{"head_dim": 64, "intermediate_size": 1024, "parallel_block": false}
MLP neurons of a small language model. Each row is named by its layer, matrix (down: output weights) and neuron, and shows model dimensions 0-255. Each number is 500 + 50 x the weight over its row's rms, rounded and kept within 0 to 999. Numbers have three digits each. A neuron's up and down rows have the sign that makes its largest values positive.
After each neuron's rows, "fires before" lists the tokens most often just after its 100 highest values on Wikipedia text that the model never trained on.

L6.down673:444540479511440503470466479511535397564549554542452498515433453405554453402481461418479469546367415477499563432445441447521538472490465420485488496560576450559563482589456471436493507421439484444504520495610472513440596487477552546485502522566515542487513455393431455492465504554482497506560505476499595509558491526482469460541523525456529515473439474431634500558555412483487556502483529417548520487543433519486520542488541498513466439537505485443466533530401591467449470525520511413559514463460460563529489395463691539528508517469474529449509414499480514510507513462623435552395485500491550377573516455438498561487545506471482445490507489545535514499462545528521476618517522540554473495577472554543481432492475480461537510505495484632486509468553484430652519470484557
fires before: " ", "0", "1", " Goals"

L7.down476:462555439482535563542502428557463493520436486479484510446509428443418564515438546525511516526519492449447546584558517565432452450442453541498445527515545507510494477509442486477476487531451488397449456546520435549517497412457518516386492578466569480439402534474536449497532471437498509427512513463451499536618522495535588398458461532545486449625488456486466575534499472413417422517516519483512456484437437452503489528437552516505522532492493451482498405587434597413558467567525477504516546563550385590575555519466471505432503536572478544577515603501480494489416583471509360421452425588528512440490537525502502533480520557504534568483477483449528511403503455509485487431514461530486506451492518467522616498614503556482551646552561424543571528553481543538488483493559426
fires before: "s", "t"

L3.down310:519521568501577444503546579506532560382496487566459518486502545525520503470498465415524516609498499473495508544542480496392551491497464431477531478499477460496460515514485465459525423517584539494570530523455440517539505528596529550433558509505496549519460529543385540532484622534469449570555375464529425418407483506516492507529369504498550500481515498521453511470469627570529473566517468482427482464456490368453315439505522398471500509541534505526528474528479435494492563486497513546458478434436415543465573531447337491508470492512619502503596534419556455429481471536480455492501504533476528392528557477499528480504450453462496437527528508481494516505478528541524468624552570533390528526545401517574591442547515489490467445427531502472426479480484531585489547549477502
fires before: "2", "1", "0", " ", "9", "7"

L4.down341:429491483588535480492542396500470506550447517530510556425437536551480475510639606521531425453543460436526487493488440463463591487502542524520503454421498578578438514564589453498387546479482495426443542457536496627594519531533511508534460438397477443550410507402508446459526426544498496509481457335579452471476530538401491577472484499516448458451453510529492541426509480479477572429446497513548447564561506510462499486464452537499520441434577469544485562480455550535517450427496496503599471621509542552612514538452465448490483568384485490547504459475500556534546497479493455558610431582484483456526456463468388513534511508505543544523507516483532532501490503471489512483521479504524572500383535489510489431381411514547486434461559509500481504478549473545502419490609534
fires before: " a", " an", " the", "\n", " "

L6.down174:551523455498457509392549551458564525399515616461435529493547526495468507527538497489549433483513471492590458515524469544537514436523508461473424561446427533540581620446482543489393494402535575584562516480505512439514505471466602452549518506467463460441569471451455535503484536418562574506465576465554478574414532509665530497499481533406552456526548563530506475486505536484483593537485448559588491433523518552554494379528493458590513509577467493522506501408415501494516519449458493535488559520405472523467518433574471482430507535517415510440529519548551520526469491536550455521520530467435507494516556382513444536560485489473532509511439456465424571580454456442499527482595487405434494510505653458354462467484569529486474550519491521452460452520513483523582459476472562
fires before: "4", "5", "8", "3", "6", "7"

L3.down688:523491488484451516519458495444480433483476530514521390563339506571567514517506530512534393600503497581504489478547445550464536513538425478472503554566627539525434494584470498464472570431457403486529476480543520506487465601481464502434442477526463495540525508574478489467537476577499549526555561499485529462528562472534482427464540532622466450498484420437476437440588510503501427502461507488503492554581523542578559494541594560565489545514516527530594428543533571584501556415532533412588511470489413505446502453514527518465527585399576538421469558452511512511473475474431647484440491504497527403469437545508463470549474503467481522423511415573551483633467534393495494440531434427487476460548477557436466554569535477426483480526575538536431496461456459522566491474530472
fires before: "-", "\n", " "

L6.down205:431532494516484526481475446517437466530602478501506543362536575463428461588572510491495518547472547482451454501500587508486445512475543533550400498505532539552483467520498589422469532603520521462557589498483519509548506491426488511497535544552567560473596541503555465465645529609497528416539535463558498516518550489525577551534542516542479514491506447462461559472497513522555448459568401431446530541554472462493581475471431443504489365523510533540472467516492540452547537444483565544383503540597472432483549441572456570510479494509396514600505434469497529416452519392447428478524466542539520499515491447444545560473509536540482525528529413424474524564583507519485452545528481412555584480530529575506474438509488556339409470494420500525534482547502508569420555583482566
fires before: "0", "6", "1", "7", "3", "9"

L7.down303:455488515508503476531473537474466478466504464550478528592413497495499422422584531529597484584493464539434537533379540513514394497427545432587473461500448485530562534526546498543541511503475427503489541575499478488515524459461499563451499547509515456548492513545505489464529526520476562376553510463570527505422439503432485526406525472577452448522529473558540426493511599535587577532476446453479534536462493533530460561438421478493534537509557461503543625534502449493471607470509500505548422471491526469567449388442209459540560540519499480543541562502485509438478515498618501509426618493532380560488489534522514510496492483497446452497554501514519429484437447483502454509464485525472498424441460590502589505515550426448447508520533495467519491463527474482512552442405464
fires before: "1", "6", "2", "8", "7", "0"

L4.down204:434572436474496450573531511567382612435571488437487493530542517514491477367548588467414471598558537464539501530433474490497544428531511545505405540425486516560523493452458423495521464537542488464510534534547482511508473468503531514542465523522453410454489505589453571517460490480565484501450459441573492414497330486543451459432484466518501435494544451500505512553478487530531521579535563568521469509475525520558496556410600503518496540486428473382495472450470433449578567541481541452479464382502484502533547466499573464434457453417453535468559480402528456523527486432479513467458551560383583446530439413451585429469547521564413572405548575508508469533478529495502498508519488584463536524466451589519488514550467559519483506481479472562540483627468387539448527511517494
fires before: "0", "2", "1", "3", "4", "5"

L7.down610:440464503446496499539469494431506515508486512434493547453511546530461394535513471463583489491512490499450511578454517584468481492520476424418512426494560486456469568381489500571436494535504487517615511485485463532521490501469471482513470498446456558568446543399493522482424485500543491528453505505624413439454482514408587406419435520562520433450531532551396539466508491515488524456569539568542442486561500492538399474594507550465500458548541424505536407452557551436537527501520614526588573405553545491514567446527638492509456448364533536519531494486514474430481588433562504525546494591445507436563474557440512514459557535521590486521532501497461530522446554543449395482549507531565550472505532547465378492501508531558488438428463510445557442481467428478630459438540528
fires before: " a", " an", " the", " American"

L6.down285:502496573459449457526551454506483542464502524487447643361489494516489520477514534511486547512543560426568567443585556486558510482478488507499472535523476472501482522565517521541493514588565573488589447500480495456500534545422490530534522484483548442423617435540425432505466472466505551514483450521468452472614521505643494550523585520494520527524526498504544427594590546589392507493580494476551469389557492533483424434443571531461517501482568533525558573582488442437569524488486432554504402542599565394587527593494420531468391547509435478573573548532591533548528435460539412526504532485493528550440512536521500481534496438507481532572455467477452510436540506562511454452548433458481603460494535487472477411503434506472510433453563507498482413522570577505529545459488456
fires before: "0", " |", "9"

L7.down582:560497503529473442520548490532531478434549489503514639461529488511506508550489552548593488472453510605536406498476489504480524496441525546497532495482588462500455477522452502494428569475479514525554484531425558594446457467401524464500414448499507518525510480572465546443444501452510489522564371464512412514534517477551531454449516466485426483507597461467501500553554380475419507486501567573479455532469418467470474507467504494401505450432489588550481464562517496504430529585526480614499433497432482523481540422514584474515521426464449508543422521581429532551426593584391530573622500467539500488472574506456556590499490520515498543555511495424429648491509459455552504434447388534535427421541466477452445458467566489570528480485486442481552532473531471547502531455358583
fires before: "1", "2", "3", "8", " |", "ir"

L3.down415:460508477449475493546412449378568568502448518492525522496445423518426443459498449513574586587470525465541566452574465433407600439476480464495456528490507584504545455559440449497471487464541461490461424478563430602430555506574475496499414519454582430536540520535508533466425498533457541531551554500515529485457509479537454555501474519485465533540433600524578481555527500525454476482497481469523503499503474497488589497553461526553448667439536479521562437519566545627560698455549524545576589563521511532519487540426454536432517473517474529469512437486449454480431602512582482413556481525475460436425503449470511503484552459505554585471609426475523513593435530512520476513558496541447518476524498523543535455407423493504580507540519545561559506426509523478482448482437485
fires before: "1", "2", " American", "0", " an"

L3.down445:549441394547582412574554377545489515461471514552519579380510512580504527453443475504415547435548492523560429504402506494492401465489551517525455503500418475514459485518499489467469594509489498462431553524540460475537586532557436479483467476498522471410439461511447427392533544606478514442491487428503575450455538558485509560442586458394522429503558544504552529481497476576518484537424432472537486491495530627449539405486573549478475507513506502419449495473437535510480515462496549552506520473534473511533477501559525469502481533461477524573532424542579531503514334498422474530491537510419533509432456518484432484415377387547510551457478544536496494524590428494541507441390498509484479557448468499461517563527552426456457496502441448559417566571556434491441444501515533
fires before: "\n", " "

L4.down524:482499528494486465548395465495521477384449558559501545614503546420439463565391508534577476503535547547513536453502493511437455498491499506493458477590525516495488462456417539516539547475448548476473447527485502459541487456535476445515392497492582483421550400519532501492450413469465465549544396479520533400492477486402548539494572455513500550467363489432497533473483530464544386512420507370425471498445556540539523539524476449540520562488527607568516558436488534456483514541459520491524448407475472511566490541374518436516498578451531445522469530617428598533435528393474526466507502500499392467499524487571499459467481531452565477544531517502515521599491386479519472434564490575489467452536481530533435504464424516494507561548558438571558593448396541409454526523524525
fires before: "s", "3", "0", "1", "4", "2"

L4.down968:518457525497553503410498530454593538507440542482502456446496440474479462467504450497495401487532457526520461517500531535529475441485515508500424405484399496514491425467511556437497510602454452454480498476473526449507582514398514441490479524477527515484518516539445459435581448515548506532490511574495467630428566537457450471502485431561491520525456434481519546559564452564536548346520395508468466499560493544500529370454480497500519394512549588493441495508501463474509541575482420463373436577492502502545482554565443419537517438462511464438524473523422571452511532473571423481542371617503485462523441458486532507535561527536480603540473468560527479484496532506413514509547500433521563539515474490567580415446450558570409444464473638433482387439517506509609473544480483
fires before: " ", "\n", "d", "amb", ";"

L7.down822:525507523601508489500558393412431458437455459528529490453539529545425571518485470538540447514442478474518492447540518419462520500458556520480538493582556485570506493512567447491464516507516538551580584521454547575432436544442584501478520514485521433521478530543525458478619518462584531445599469558479475523463507528274541502514599452540580520499467489479509501504552510556432446550458499428533491504383469467425520437508378516493589374587475551404536516618536458463431411519553439489504410545574513479430461481442521544533546484549439547492440571542526488435479491498483510463526451462454455570477484484505468579498479457541512554509487491456571515463474451567477488507529461595563498502525503489513539460483442402471528573460571476435548455527510442375455538473522524
fires before: "5", "4", "9", "3", "7"

L6.down767:517537511455514495486475512583480540432438621492547494478525483598467557495501477556505487479420609479484570564536476604553497447618459439521506521505409516494541458461570540495563402438591506502575465494520497460482440538550551456514578591554478547518465489432591398466486485538518430523444531532605485498450418540536521499432466549523502513491592551496579541458483570535532398582430498503467559482498476530366437574418479509542518448507466454493473489515454487628452440478439467479500494423519525386491585507558522463503532653445518530579417522532545484433471522467473479474430492543570557483590484485537389515483534495483460542372528441501565491481550475464511452502543467509570457526465498449506520506548534572447446477525432523453523558517474506559561495443407533
fires before: " |", ".", ":", ";", "C", "|"

L7.down946:482531553482578539550571472442510500438507585543467472441514507502497416535557471475568477537522417485546506601466476496478523513548473488559555584529519484513517466430519586508595474514526468445486517482562537558493414492545571530691467430512509472562463585549473490418522438506519464477394459570550503570518468512523599581453533466504343567457569453482512567463546439481466465504538489525465469627473502548457505540530514446475485463479555590600364465580423496505586466605532493574538493483475476531476506526582536471470435523420604460514387527532516543498545523523579610458539435510510428481495525367510507533474582487493550547488579436466477510445447556526454558517520464460566534518442567524509498507422522525433460505483528585497548486515462477496522459469502520
fires before: " |", "′", "\n", "\"", ";", "8"

L7.down331:517531454450443473374531608418509504412516468483568427528442494542484536552440469514548477519505476363427533578469516491519503548504528540485582414534534622512590553391463511452544493506460393456530567548528506426462473452424526504485545480539535515456517525498494584444489473495473503422598487483501589552471411599567484395531478552514528434546473554484608512482475457410494449517473531482520522562465463479493568482514446465601470528547490504495478529432551486523382430482518572411525479524480443508395451424511608436500485509452479505528508500487502436435525507531425546570376416476528473567482505433535487460432434548496497518489456409530526468530518477516403499505593424484543473561420560446555423552473571505478525590505510476541468480540422486534436538525534515
fires before: "2", "|", "1", "3", "4"

L6.down217:477505494503494473484511519501494492516531496455561441478515404460636466534588520465550529506564440547388526512472533532417525460489529479465511510503451472466528488416575451528438513470509537455525466573489515505458546530448435515520471592470438519497561500538521489541461497513433447451549467471547463600518584493489542438558560538510485582525526493521529471588463519422432552472505493410535450460553491483482476372480584503541538747528526458578534517443494418461506596515430443461568537521530430435455585425570561491465513526568545584407491468554406521472513506539473456421546462435502521496451528513475516450488543510524461500528564354473574511395485434541469492544607435459527410603487570553485496497511474482517538533563516583542472512521504518562447488527404482
fires before: "2", "3", "1", "6"

L7.down670:497579549552501567465475490535535529463468500557462558603469555508622578500536589478581511539478531514509606507497548487434521463509524480399595527510474554485549460498529540441512497481468534498479539457411548563463414465463556458525448419431476500487477494502519499550524492455571535529560518494433470539486493504367475598469519401568473494461457473574515528462366479526439590535504538497521586507533458521536470470555632483510592494495449455599538485539518465493523405438497354577489518556577514499550466565460468533529488435514542557492526546469501488431434388475501483531471514445465494440566389539484523474489556453490486503505592537439465491393525471545544476530542524466449512495505537504596542455532564577468519576511515419447630470465426502480494511369402468
fires before: "s", ":"

L7.down297:548376454441522515442538435483417552498561467546489507479515480500555450585418515468575481476477375550525480513556488443594548435478425499601505482485506509523477453523463472510559489479487432506507481445450391516461576462458450484499539550372534487460431510514444575471481433472545523500504464510535495561489507520621411413524481595488451521541580510613564566528524520518479500536593541472420609472510363549394517552483465557509457495417508540536498415450436494466528601470546474505388462489495488535515533515537473557444488409528543530628478542523523512520503532543510479528475524529600375462565531398425427528529434582506543490529415493470500539501517627526417539546502410537518512474473527539526541517481474483487564413455539465463449502557496513549519500497524507
fires before: "0", "1", " |", "4"

L3.down520:505522482505496447660523547589484479511534397485513386460490593520429595460497441571420586496427505468472555496441505482511549549521441490473461530451486551572471477519505489493540455484476521423512509505493577482549466519452495480480485458519451447488468611539449545447500458528508452559435406488453474559602442460541490508464510539437502500520561555472512476465444496488491538565423449492436535527446460472486562606466564491460487398418465601407491515536467421453531480494453547469447544480452564428528486519552464487443562486575473461609538544428479524538515447487484471463449460527546496503449496550525492462535538486530375480402531485399502541492462537578517489494513529582608559443472527611514554497618508513507521440496487478471569526535356464467425580356422477
fires before: " |", ".", "|", "|---|---|---|---|---|", ")", ";"

L4.down766:417475537492405531576398602443453493508522501565589455481454518501490475479472353465423480502496542466463475535573455494586538523406389484524574469467498597527521560539502471465488437464493395520436579501512572475403482471473496475522529519540584491450551493531445533394433507508531446484610500401478504593495475521445445366497478521437523474490588490547462586516581494451514593544565562503466482528567501486461508469544474399480597476515467523503546485465505427531500562469502550450448468492501484467499472510505627490438536434412522539493533537556485520451507528541502525430427533541481463426478565462517487511520502467477508497492583497472496483446478603422442415482491544469555513529516600465589583516503472458448500602490487486600549437536436524519472436469361554
fires before: " ", "0", "1", "2", " ("

L4.down613:530495547508508464430559451561458401477442524473437424476639489504641533555475433451475492453515517586515570587642436528463482472529440448442516473511504561523496531456501502482487467504489555526485540504533543597510519476430475488538508502510531509515525581471542458442452543446602435531542516574611559513432470555570533394432549487509588486505469442462524480463457522567465534462482462530545501563518528535506460404517417540486531588445573497499496480597555540479521504498470504489421529497426517484524543494513439498493515538506510540572482505564503544536456434341517509498460456482452531508444450353563496565427526433404506517425498490500496544446502592461527572399457521559400542601569540561480479425539518606446422478505503558449467575447484474513458530427494505
fires before: "1", "2", "0", " |", "4", "3"

L4.down18:505476510498483428479460494434513525442580486521498548537458456603505532642538523515491466552500458434507505507416451563444481598462489505587543513513560464479389536519499571497547548551495452493593492558526504491454464444501513564519438560530467545430507514588459543561513565471527482433513501528493544456499532418502544517536461536533469487536463440547588464494463390531493546587592480454533565472505485473523538491621614532423507335537488541533426481542556485522517498473534525434486429473497544526464501515457589594476503628478413465548436426549455543420399519435534586382529377476577446374504496523509524495475516459464470445469483500571529516507484557495471460461542534510541455446458439435438489453572417467511493510499604445385498520538451496502519542512565504
fires before: " ", "9"

L2.down655:488433547477554568484533493489419580472467477474464442538479493525480432439534469462544480486548536500510471481530508463467382477552532459502526499473377446544499551496524577483553546466468479444465432528413494495543473435539521556495484509481554502522580376453537432519471476557516534536501510574459479521498606554443538545471556585418462481422446488563440546469552424542550465472416509561391431374511594572556462520544531538526494397559477521524566550461541520590560401418555430526476389449462620497554524510426569485516475412543443486552568515563510547519630482423479469431435585544552424440525487532454481538523527589457494538500393534513525515501566491592499530475546563572507511511483479516604507487455474441442443456498545452441522483540469489466474494566479549
fires before: "s", " League"

L6.down256:444429435503577498517508502512554570496454474517488637465454559495467523461506503538415419491580443431527539439497495451469576477585555487394460460402464521510510473425513480452470491599558567569447490547410495460541537537556559546520524578585526370463472546550504453484457476535495505449482467486490495530538453456467406501491493488461478421501537404550541449449544493519535489514530553527560415546487492500462537457473513378586537592482464518557491490502481564480453613534506435528465477542441575572470551361474499441504526539427565449488470496466539509472583559433498558474565482553458488546546592494502439473473537497508540458570494409534536585540499517536522487550522468535590489498536509591503469403448436450524632466546555401430521460540431548515469521602508408
fires before: "9", "8", "1", "2", "6", "3"

L6.down872:441532475489505470500564482598478547465542531505445516483517527412502492515476495422498558411491560485538525519531454548518463440433410376499580472480534463508587491511529446481514526476499481491500549589520591483452545458507556460410547597515483470462490500478489499591553475523440486560530547405555437561446600507422497503469605497498452603499361488507529459465530507431532506550460545507531546554489559504549456542554557518466582218442489512444520547559448500582460322476461468414541502518562598487522466483470546488504514512578447402523566532558486490468534467504530598545515527457521525486511505499462431470492543517474411560572514521558551544530557518567491542494515521473477476540577536433479522526511495516491469503496477541497522464437479498543381457540488502
fires before: "\n", "s", "ard", "on"

L6.down512:514431548544566421462479525463449530504519462518432593448572491480450523415547493527403512454533489458504567512482505456634534512437533561469496561501478466539464443496552538525450465445510477508516498473611512524508526432438544471539460535508464498495554460541568505522467489421450493585509569489468414558487480464548472464485604491541467433507525570459537499463520546560527529452460502439519463487586508457513533475490432515511542692529590533514569466499435555528580460478438543488555482471490519498484436593579355540494465469497482491425495563440498515534527394466432598473572523565524567439472649538472497570404507491547412501494458612481558449386590530549439543496465443432556527492512525482525526426458492529429500445489487472509465501538561467384508467544473393
fires before: ",", " and", " in", " of", " were", " to"

L6.down849:537512554472469491563427548508391527419536443511517548467538409416455472443616518584498489522383516396546515503436507466485474415535421511554497553454480500485486553435493455519531535449475487468555551408468513533543470462470616470472525528475532537557521424476459507446519484550524561550547512460454457524428511472525502608471425495551551475498476497486477432522413564510524528543432440469473526476512473475429399503545510485481429671458514426534531546491533504458470421409485436482518509632442498510561482479561462530543542495448611518526524515537456543432559495479443571476542393522431471432574425486565467471632504562495543399509474558538457488422509539481530475474538514527461458521485582533604585535561427430458420523499565468417496446491488433532519538500440451
fires before: "2", "1", "ember", "3"

L4.down61:540492455512474444480497600522493472458497482435424456541502436460518458417400423489512468618509506447406475480438491458518537519525529463533503422503442505530529471542525536556477577453501406449446490437603468522442553537401535522484555433475546499395470572487448370431453561552458452454530529487574494468438474527445496556485547487428629597454465515501454533524556575544639491520417425600513550423450431537460507490461515510459532580463500506511531497525473512522470455657481505505545515495437513616461522539498490494582538455467526529501497495464455544394501598558506464479530517496463471562455535457570545525459597469498488474513558417514474491563357475467505553577434474573466569538536452495465525477527444521447537559507458506502498505450492455575372534484463488
fires before: "2", "1", "0", "8", "9"

L6.down54:425477414455597494521587495552417515565505470549502552408592498552432590562499509557466465491400565550448569557506505547488527521461503487539431524521554543558373564470492558507446463464537517481561457518524524558582478457459508485527454576485452467547446575528507465489430498482505461484540487498501520459497512518335557432511460560497489469522611435506523509578492549455615533514508419485441496517461522601575436523515495450474526608496534462559415466574471577547524577408523521541511513409532514502533546466484433360457494534529529449458501511486478458455566540487500604416529510579513478461555512477475481459583516427575413497532575560446428497476431473527445473529432437539502513477462508502486429590497502564616446551452553491487605493448496531442545459443472486
fires before: "\n", "s"

L7.down438:524538487396477413551476402518463584513665461552519424485560555472527464532467505477408580505500444498501533445593483462475428547579582489555540511541479429523471504462468532491438540463467448495548502384552492465579488465585481437443470505544558483463485482436576361544445463480428525552523487421491454551479491516561600530430499526487465450423461458444544541447515495535474461512497523495490370397563540490618491412526442459553518461429494446481471540522571507488508512486464419528441496463453558553545503534456405477538546468553478494566523467441491480463513433445402391518561475452532509594501488484563508489460493507559573439561509465580513516535471488514525496506472521465373530528556565426387499597425503548472515516505578584507517529432495479526467538484558549
fires before: "s", "ing"

L7.down682:489606539469531470442547457474444434525497374524459448417429430557444494529448490584417514536460485538540464484506470486470448462542584560485437516551402527572570444609505497513562457518452519453495477390446522575541447481479562435379478493469548485534505481577529448483549474449485529523492495552503510488543469563412485467464489496554429518524408423467464510490454473540497474558401472494560511613449500486486421533538471514532523368485513437386416420515555476558469419429458500539446458478501451485488553536525573570502407572487414576543444463534537469489434599443457521432491444442494416434565489542541458471493551524449533516452432502453459534514450550456502430521473454555405469530493479545421468515434447603478522541515500453505584505467449495571503418560474569
fires before: " ", " |", "3", "1", "4"

L6.down406:443522500478552448593518422567422509484511526566546502504544424490416499495530504548467536515490484473497560465557501528391539509562488502489440500489400495446578538567486464514490618567582487476557538506502367369507437426539453472547589542537520480550524554478486483514541547449488450510539569531538471410474358458522466500477505542547551416528426444486477495550464579524508534514484475530590384516411406469512492595498455572553511525477516465528472471535568489526541568574400509490468554434435554554482485562484571565500457486478492530468526479551404623380510493504546437482455486516522544479561458557470571476476458487513508465560586413647443526575447562539498506478528477495558443550548466542514520485482525541478514471505584465469397460484467591455537487441442574
fires before: ",", "1", "0", "2", "9", "."

L6.down233:531409559445436450453528536486543566440470562525510525427489532524512431440481534490560532413545469544439484592452432526464597514424532523470475498481450469481569444476515498486427532443399556476536523507504475464470497485492419553479467581460483521483602533466443578557477445447461517420474562459541476540470446548563541376462500506503440480516520462546527514489547392532431448523420567472571420505476416528569510340476515495492433626562491479546471461509435472467440493445432514507492580539525464488504522512520467520505458541407456461522447501458485495515477521494523502459451533551544491447606542446557485508456512506430508527563447394536432428491504416431462564497556387456437578496501632419390485465548562500573472449536465503575504383515443511600441508527492485
fires before: "3", "2", " |", "–", "0", ":"

L3.down154:467495449598559483471482493491504481549392511431481618462426462518444529506465395467508551448529497503483562541446583540446509542403516419576515475518516463504485470475516497545558528457505540482564541520463461470426507527496451501442562438473466460453514459532430485533439474502580511488533481555490519459500379476428545503564510558538539468523425573515483528548511555454395468533492443498516475537493517501453499326496478494467517330439495688550476544480504489531525367574443435601487463487438512517509553443434575535398523447428539508496519492481570454414488494526500470494509393439628497505429471534491600518453509417546510515502499505479418523453509507497475541594519405620484482567428566430478499455469450490486467469510496426464450508527472507561472527516495484
fires before: "2", "1", "C", "3", "9", "8"

L7.down540:493439575493500480477511469490479526422618498525471536471552533524342403546569498540469422496440539482459505498511485455490574490538437419461584469501509490522412504466501551488465504556478477559457581465523479538509552570488505593489415483543511529526495461611509530504501501483433492447604443576520461514469472534709507483519410488564491456468498491534427559481540550477500572620463522499490498625495423469429398588469481413494491547401462511529554518456473451499502507432528585449541587455523456482543494487505377434481416524513497558627465546491556498548410522441514462515497474490474498547504451516518496558609506475523456420516464475428495515468504506485529500496493507599448532489383444493608515399484552510512581503459575589493500489551524450538485527518536492
fires before: "0", "9", "8", "7", "6", "4"

L2.down443:449502433491486506475447437557559624418448472536384506585475452542548378617514465428517543425538503529442491461400465480496500491468522507590573412503479423525526527617579468465413480485411569543463443478559492456551483466454498529513561488462478518559434473514458380506503367491481501506461483521489492380432488476588494482436614423461544496448483481574487495502498444445429464479525496556514502483461523636518514428503552529574508509617555514605537550550466542518437526611487449460543529467468585498574454466518539441444522604556519501473490391505495477542503489407478492508526504506598530428482408487499511512480480550566516456485476523437505457549398499546489469498462465517423511487489455515531587461495527462441493444534547537509539538411525439518523516498503552
fires before: "\n", " a", "American"

L4.down1018:493530548556496546492501557471460427490584448480504484512504370490562462484399436511473479462456546536507469541467466484538531518409436499509516462352512540574378492487522413616475464398450466477558459433496385469478515484552576593539499556468521524410473447496486532486478521646475484518415581453526464541492509522450425531506522530517486445491561510494467456467445557487369335517558544504540521451440460562535591549546548441577461472422477509520507471556454475483447492492472476511526509518442537497516553450492511543505508531511452452594577576427434486463483431481500513441486514530474449499553536510501476404451472454483464472603574483517516505412507525537646434493525479466446447506552466531451496414514559437479495483580481445498516568479481383528563548450444434
fires before: " |", " ", ")", " —"

L3.down116:495417506553528465586477464444511486384472534448451452532530469505500559504505452524471475439410566546440464515461390467453571430463499571493461478530550469485591516528569561544479541447533456553443502516595515408581521444498430525427551505555488442407497483512572474491467532602449522480432456558532491503511470522631486456519524515446513391485500536510499504545534576545531517513506524506425528419472487498486495481526519434496528672531551412498499511500433487404498638447537444496512539461503420496482421543549463485517524483542446416482475484502460503497514467510480560496479432609525496469565553511486495513462427441512576477452459549482513506546591668628443417512518484431467494591428470392521579483506531440569462524527466578443493493490485466518433508547433411
fires before: " by", " in", " to", " on", " for"

L3.down1001:535441458533524522453537581439551600478571521610476472433515531515531577433499416440462497510479521464508513503488449500533504444518593569536494441394508539479486547541529371489495454482514405533499506553489489505558432516403522530508494449559409495474529549475581476515471577426458462510489488330489434440534506502570519540491565413552485418486456480510481523531491412560483579439468564467547488534526475561441488594444438583542456501542506519489603486515484572513535518504424560445499457447455557593555548603519537574483541569508464451571428565538519432512485521472446584535466561532542531485402461546451423478487523461525502507464536504542458549499469571629464556428463462543622483486506468489511564597445509497416523502501527494413529456553546580474492441458415440
fires before: "8", "6", "1", "2", "4"

L3.down31:588493466448436462511434528496564464532431514446479405532524523499521567420463439557608452500462523571502543394389519511435488544570416448587475491559499475512546601583515508445401520452515466506445481432459542431561512519500533548564480519424491454500404586547456454459487566580470487507483516437553428477451492494537421476497500506519475534524485504491429434557463422481530435562479516497553472547472463524470466451465488550408468597537570470495498468574548420522553539538567531546522519506456450488564528537482490472513386539536506534425460565497494485541469434440521496576461501551480433551360451429486500445526407456456490508485502436431485549534513474494578407482663456558416572483488511512499483632574473509507505429510488449512495556504398530442509535434406528
fires before: "-", "\n"

L3.down715:552507547471414491515496387460460525526464560465511417424500465465474547501545594610554483515531501549417530543506467480532561578636533413531473499562522526485478536444558550565440517472485507512393529478438531503503536509496456535495525503438418497459519510540439514516494531536510544485553510539503513533489532477596482429533539447553500479396439501447451501551549458501477567465519532592448469585544482597560449572497513523509530597459556594532549469597510524519402581523469459542572523398503428568424540508463404395536445528425494467427496565492467572562516405403548454505488566586439533461440558498368416507563533532448557521575462544491536410497484422481521486490513468555564468458550528549516429467442476384513541468527569531506569459528419500487551496514497530
fires before: "-", "\n"

L3.down185:477462483553518468493490473506539541358476476536551614393551461512514478449526469525505438502440496449483527507631607577491579545524407516459472566499468611496527608443526540434451533456541577528509531437505501536486425458491509463472489484540466505501485470505479457400486471439494478389548561469532579526441511484548434512511473464540531506480432494465640462456444429502452581536599553463490548523551558551557532447552504569408487530534524494493499494481486531560486480471441571483493479415514500403567487421559455523508539468503480500524525468498535531505521529465457545503502519547494449475426499579451516609545441490501352521596518456438416518451570530527515535474533446441452578557524533481438463569543456595405415606624531512498524543382502482542506494536576504
fires before: "0", " ", "2", "4", "1", "5"